config.yaml
d_model: 160
n_kv_head: 1
norm_eps: 1e-06
attn_scale: 0.125
parallel_block: false
init_std_o: 0.0081
init_std_up: 0.0395
final_lr_fraction: 0.0
dataset: "wikipedia_en"
MLP neurons of a small language model. Each row is named by its layer, matrix (gate and up: input weights) and neuron, and shows model dimensions 0-159. Each number is 500 + 40 x the weight over its row's rms, rounded and kept within 0 to 999. Numbers have three digits each. A neuron's up and down rows have the sign that makes its largest values positive.
After each neuron's rows, "fires on" lists the tokens most often at its 100 highest values on Wikipedia text that the model never trained on.

L8.gate748:492548471470495551502426479509566478472480418532509416512481466522512479553506531474482390500589489508496501515447493399516522482528478516530490566488474552495520470452451452529509524542445505494454597560527479488588435484497503507502514502499501476586498470543486534464534476485505458479522547478520541546478562491486454455489420545509555536573553495464481528524483512529445498539469498500529482552487487441492474546494503458573449494533500402530564476519418485427510467599526475
L8.up748:468469528475522442533594429545507472538530507527530497556431476511579499529544424514470546444512559479590465484494484487565549528470516499489514457511539455437566572455530507529455507505482536523477491414529499563470385480545524491525503518491492561473466489457493452470474471503501474485452554493504444522529541481473466547527442487548552555543499509474483553472545466598566497529439535486447489440495483534435522510585478484512452533509540522506452554525467484487481575491470436
fires on: " is", " was", ":", " —", " When"

L8.gate447:502514472558487548494454500440496513496501561484453490476527528529512501460521434495510442473440531547448438460446525468500505485495515542505509530507483503581589558452470414434535496526519473505463530571552556516511435457547486528434565458600457538560470511567435529458486554464535473440446478419453512512463485474424513475501485494493515550397501503465539462542545479518508535528472515482537477472466487452485473465476479543443527505505517451488502596484507481471573425453511444
L8.up447:548550565470497496561559553510549483507495480582584481511560479513396543436532500536503459522541457449527459591481476545495504507562508509590547502440513487455499508431442517493552549519550464470458450578445569459558527468470526466550495591499514548500521478495518490466520541433533519527470501509470594554491452545537524484468469481471466502476503491568562460512538473494475436538511465451429501511535496487537472476464514472463523497499550491475448520486497499504484546587559529
fires on: " it", "s", "==", "-", " ", " Release"

L5.gate552:496480489457529452470420556581493476379458549488495549489505554544547530504538468508487499528492468463433459495502536495470527506518465587513440492414453470503527556456552515500519493541561443479495521505537529522509483451435489491474564476488414482565552466512428493458557524593465506546578531540567491420575522540514492491464476493512506512514524491474511482492472475494564419467486492439553532508445528477518513500562511469511468488562553424462522548481523502562465509494522565
L5.up552:462570543479508480602433452510485473514494494523493504467521523539462425500502458510512504489565535506454477523487488473501418457528516468518516513549535583496455529536506584492655529462490520485555499472550494555484512451471489420513492540518435496503504502597523562530514512442460503515478478448442523470552484428438511450528529568561579464545471551511473439448441509454448474475498507517538600498500455410462539508479498474529555511504485495463501465477461510509494486510511509
fires on: " and", ",", ";"

L5.gate137:506553426536506533519463501523515493497524517473519519573462535488524444449448457486485510544469480447501436541495527480516489454538517470515477534525533445526656559478524475526596513435531559504518489483538566557526534498478488596440531406489496531541490536494544503449503508518520546560553537536517459431468439453500440383477480500469510421491541472481440489491519550474584516500521539468476521467478502479557540518511513579521539476497534473459527521504469477479575528507506533
L5.up137:484477433507494522547477526562495431451539492496424523514483485488510481515507529523541499453488506507526426482424503519485528509570505524536466452511444408411486539530490503437534638440512524462430467453507450510538546495473506467469526508484464513479514410563539529464556508475446490549534468436556473420540536477474498501484426569515561429522465503461487528473529532453527512460512511492502466441600542558437487491467529529483484483467511496494472493455398543530487476472520518
fires on: ".", ",", "s", "us", " &", "th"

L2.gate649:490505560459485511532553449464516519426469492480470590450484509457511481538477422549501523522494508567535539493473541523445538456519492543466436474513542509536489486557502537474551469475497470512522506566519510544573526434419550499536426466474546510503476477533486404465532508514417556438519560556470463480528533490524524483544504567524598495508539514495464564476455511428494483480432517472572513516540522460540503471451529502390491441502471470508455490434542519589502466498548529
L2.up649:524530551517471481539545475485516477404496479507485610478518456476559458471544454607482502530529411543566513494511508517470501407510521577504480500509536503537567524576496543530538471482549476522476461569567512524526521497443546472570451455471520459489491508507543406461524487523499572507536493599506475460526518540506560441514558512521528457533509498487483495481398505485511506493512536509580450520520525413480527478444514557515500471476493486528437472485519472582554506532484450
fires on: ";", "”", "el", " Bri", ");", " none"

L8.gate25:462550486508504506440454562542452420496536560492514542438550482447518523484508561418530439515491485361523456516481461520517435471508516505537479493534518448511499471515459547463522460413494496576492539458585521464516471434487480507531525506537519564527494564465518497464533498539503529505560557491538519499460512539492513496550504561447601528593508497427572472471533542563501487563499559546610500519524521492542466481534502440532525476487468450533509513510494541505523464488523476
L8.up25:493484541423456522542469461537475436479507585506431475574480439503556460412488516527504525460537411496540564452560570576451556563397449491500469468417529528461489536462542503494506508519486526452547507548506527487500496520437462487542514567521562555529522487540528478483497479516481484488487485483533576469478579497503522493453523489467512405462496572521508500462537474524543475501478443511518461487464516484495504496516452542601543474544480501592452514479493484508516445562512453
fires on: ",", "'", ":", "1", "2"

L8.gate626:473510485482551454478490549474545548502495489519475543489444439484495431473476568470526553492517586514456397545509462463480511561489453459493505500488531477561547547507484585491534455472490531453517529526529517457542537429540462471495539444505452511460473496522476455621530493540494481517470517540474568425502502501458489519552516512449522483539515548524493558521453531542496556465519541482530509510441467554533443467548484510528610562521517505483512383441524524570557506521523581
L8.up626:477479540497507537496531476479463494478515476520558509506493504461504483509493502505545469510416465427485500523509520485489480464485524473518442473455573505602501502527507498526455532503480529470563462511477525453434507499565544498526611364570468489527535400543469529553551512493469481449448469473555481499497456445497544560474518493499474452468421493515494525474455508471505456512417414411502564471493541509531504507506488542438469477484509524504606492491439522563547455396495486
fires on: ":", " than", " about", " just", " around", "approximately"

L5.gate571:543546488516560563423511493506558555515535497517510530537491527563579488491567517491462428415508523462459506537515568444517492541439533421567451500436497461552574570494547465556473431461473508471510486506513514479484493495524412502560476544463493458536542524553442517482562472516488443439494530550509550505526527543446500496489497526481483534485537503508557500502497454571429449485464454432415514463527451473509504543555451451478489426416462515514546495454455484537517491506510515
L5.up571:430568519465540478492471454542541494435521471576509480480481557499476522489511484445603520507547499489479496524461409423579452452538567509536508547490511575516490547523463468558458505492460510533450458503509501567521450494466572483489483508498540481412513462492404571533558519511498492488558567507491424547537477465504467508498543504546477566600495495464499414489437460497527493516530404464514518464517533488546474472512451503540476503518470521471535541530476523399488479494501525
fires on: "s", "es", ",", "\n", "ed"

L2.gate170:447454498545486545506500465502527506480567458559472493439512493412519504506439478580433591515504492486517506518479431473576439445537488446457468526509490546522503563487470540453582472575510510504499507532471405507495506533467509510560485479463515504422482500483515512427529523481514457519496535470547536495497539481488392427573526510467621536512516470514524538475535439484486517532484495521537526491496571457520547461450502472583422507521529520495587515467545502460437475491546483
L2.up170:448516445482501500549496491566515510570511510549449494563420506464471592445512429569513487458478577539520550524493464617507523477488495482467475557519503496537539449516494508504531517567511527526486485523527500450479473550456522482528494483478412512527505481518594469506473471478562489573510522474504558434529549539493525514476535539449536427465486519531579494500482465427419481467478493466531488488434499483461556445501546577601473461515464495590500504540527526466479496491555450
fires on: "na", "al", "1", "ob", ":", " were"

L2.gate252:529487508514519490486522529497472510473421485441523520526610471525481448533478556528468562492484482439519436518448556462468551480504490527553459496468484429467581519466471517523427530504541523544585548430456479547474428512497558507495518444423501498506468495513548500524532542520503448516515418456478546459422486537504493487508454538497504493457511482476448596496527475604481542406473489493435488475497443439559484485499525518501612524511505496441563490489495502498456485420503469
L2.up252:515434457459481497467543526486554504476419428480514518560530512498459510504479518475517549463531429451481551527466552511477465512575442529540436504452508453464532473487468598495490524532525513510554583541543423513441481520445532520484465495437584531436497476529557490468502533500507502464542415444440537447521537567543471481518511479515503541476510527470422557499543545577447497438433530478515508506493426475507549473519478498521547470453504521450514409475519467542441489536570498
fires on: "ar", "b", " |", "ul", "a", "g"

L2.gate181:529481521495497497530510491470479445466447509492481435513493541504537492451482542507514529560557443463502505572517526424485442469451452467460530548468441443531540478460570546513516470515513559543587501478513435558517459457496492547519464544510477551494447466516495457477484542463482432500455487496545605523511460498551477470448552499515456417448506492459473430502486558526599522512557555473563480503580510412510527511540530517486558474482502444519480551474591509548555504503425538
L2.up181:475531459503561505492533516515528422593512523458537407595539507466482463483525519508433408527423413517523510537480458464537444540470537498444489532376494462548376484496500477545460501514438523557533468415548522482508461459519464524522520477461448482522461441536451523533491514488474475515513454501487523551440472502525527443488518470491495449482509555444497503520483490497497460556517478562480475455512428433552457457525476503510503498473519468454482502542519492475510424523427520
fires on: "n", "9", "an", "'"

L2.gate465:558557419520553450602474641473465558522516518503527509522503534473531499490451528498549493562490486415479568493568523477540452502508505524488538497550481426587529549472508479525460533489467542538497501432502562490498452560528524557536516477487546526443541475484531494589471457486487531508439535493484480555535447537481484496479528458525459519525532508399466486543473551560538545492484521459458484491506530468459560550512530564502566512474483546493514482444534568475484521503581507
L2.up465:547519525512567504477461522384497493499500534493468489528488461479517547541473496405431455481419497519507484412567519515526499593463522449488436487481474498503445512491459484508476537413470511568503398516536564469523517480526476476621554489544466458536533520496505485571548503532521500460451506498469432545492501450537525466515478517456554497515461517521485548507413423467503524483520534511454522432515496436470511432457510495533469497552543556457544521540511485542410478483524518
fires on: ",", "'", "an", " from", " and", " Tu"

L7.gate232:428546509511539569518524431460434407462489537475519397442489537469504510583505499524478468479543515494512479487506593440522453475492524518547513510516528541491506464545490477433539584488495512490508520419506495565501505471511526500462541515475488533590525427503472439463485533490496483502484534517543516495571489480474535531536469473418514564589459459520587491524488427451527493460512571481412489465512502451492537502507479452497465459539511468539529579467442497498450496597530522
L7.up232:469514465514566529529418499493473530510430517539504440496443514536549501521529556476473421459518559405452409441486513473520422446502469460531473497430479503458520520482525533564492497477547486525513568465552386528472459518492526519468495466482487552539520495487420534499483513472498467539511570533525525406455527490512566487466457472445532505510528457516473536508428472517509432511535488479485458509454421482567572510516443474545454470549562468524547565476500462508450463553514516
fires on: " was", " is", ",", " not"

L5.gate21:553458430465535472475472543524438502499474483462515495518548558453515471482489575511505437482514485467558510453486565527494465525551496595497474537447414504495520481481510514507512461549531541499547523527532411537519498451529470519505452441513491469501550493484559484541460465529521446536439546497503611510498559552453487516517484493501439477564514480493549517488484490525508508584537427480567436520393442457479477539482571515543498479554569432487541487539439496531538474548426444
L5.up21:526449511499469472571556524524499479572477507473470490469528502500552484500591473504473532524445493425584487468503596585462535465470534467466513493481453497525525490484511490453503482564504416505529533484529567522606480463519490458543566527452471545455489514474514449507505579527518586520584494428492569512547519500472501502512525590475581480483523497553541504484524453528572497515491432443437473474454589520474495528454542483504493485471588460510518498499500488506498535428447514
fires on: " of", ":", "History", "s", " was", " called"

L5.gate615:479502491420470515440480530535490517455474490490547566462525424513547509459451459519522518499466461497551441499568543435539559455458574513512491560490484582523502574459404502530518537522492493510463512505566506460527519459475443496490491496480492566554554520482486530467561526398501521440447513542491511535508513448432454533457530525517454475557470497517531502569532453577467536467525555486519525583502469462521580446487526445493441481449563554495563499507481529532411506483475519
L5.up615:553551521448460512438430530399575595423487459464493533465504501483502463465524522572478516484457488548496482499552503449471566474537563501466523439488533528518484551482483453474491490502497519505584550503523486508509463527516466537541447503482498486547547478482537513487529533469483523477525484583523455457494474463515476559511604579508417499495514426513546510462513500527472534540543546454473527540496486508519583442509447574507547505519587552519489466489548465460388472443522488
fires on: " con", "ad", "o", "pre", " form"

L7.gate580:477508449480490472535517474472479517524458494479534427488483463500526458493486486454515481548565498482393506529561468557499439444602543494519515499426510520430500437483525448438470432435469514530576467437404537458487504507531472489459478475506543529519536527564482529500447558426469556576445475523515418567512498506461521425565544440470487510439581497473528475488482535464468480529473496506536459452488503476496511517461496485456500500513538472546483527543508596471517512595508508
L7.up580:496512529477450566551477523538535468569508493447485501493550536537489528487501539423462462497476470475481536489491520520485482452478515524517503599553473514562441495481488536537538557463475569468443452493460507548504557525498460556553449468498498507488466444520417471378486602589598474528446449493593493464510482453451480457590498537505482502476532508510474528523517528511527458522542521469545532490494482506428416537467501445463464495487511523499537550493467559601492509520474492
fires on: "-", ",", " (", "'", "im", "up"

L8.gate569:536506510541549446437481469464467430498534507460484500513530535453497413520497562517552498470528546511513471470555464531515448514559461472577510518550503518462482480518435396449448482503529503506550504433516450541516413477454532503428507449504539488458527480586506556549470500560476507475425539500540535509505487496475519480510539442375520446482533414520547539462444440525493499491478488520443484563490481447514448497467533447532496487468541412462575532498516482499471533502568533
L8.up569:486508517500504554464483516459523477477489438478466465491519453561497487479539576465562418510509443437453486510474496426480456447510514490478528496495503486418519405512502481505524525502447356506450521504478507533544512523476424479533501491422549470501537444534508407439582535461479467484501483528547497496488487481568467538532491531435470534591512517520503423522516495518471453532510491462476504520514486456572536475393427481500510463471568540484518457480478452517453555539552440
fires on: "s", " ", "'", " re", "-"

L8.gate778:494571561527472503432556542518515601484446580567504477501461522470561457520470497538527524520439457513491451537521472494479580464488446474570525558458493511489536471478521457521491522511546482548552515475595511518520469519520456456381463400429558436541560524498448423507519497498515459566527531518575500460497502532516474491504518455516501455469537507554498562513525504496534451560480530487448419475495455501483459515451516514497530571518523544509516490477515523487587440528477500
L8.up778:472432505495491532573480506477536422508426498520454537449436536499492495524532459541448572481524536437477488549531427484537471438557447484480511506480454503434529543565439544527513553565438532476569464498571527516539497495553471482567531493515467534461483509491573502434451473451501476538473468419381515498518504476521459453428482477490519437536455465537569520465466442526466532514570552513490493481560525444522468509502521471502529510545545480565506448458542551497487449489500473
fires on: " and", " or", "or"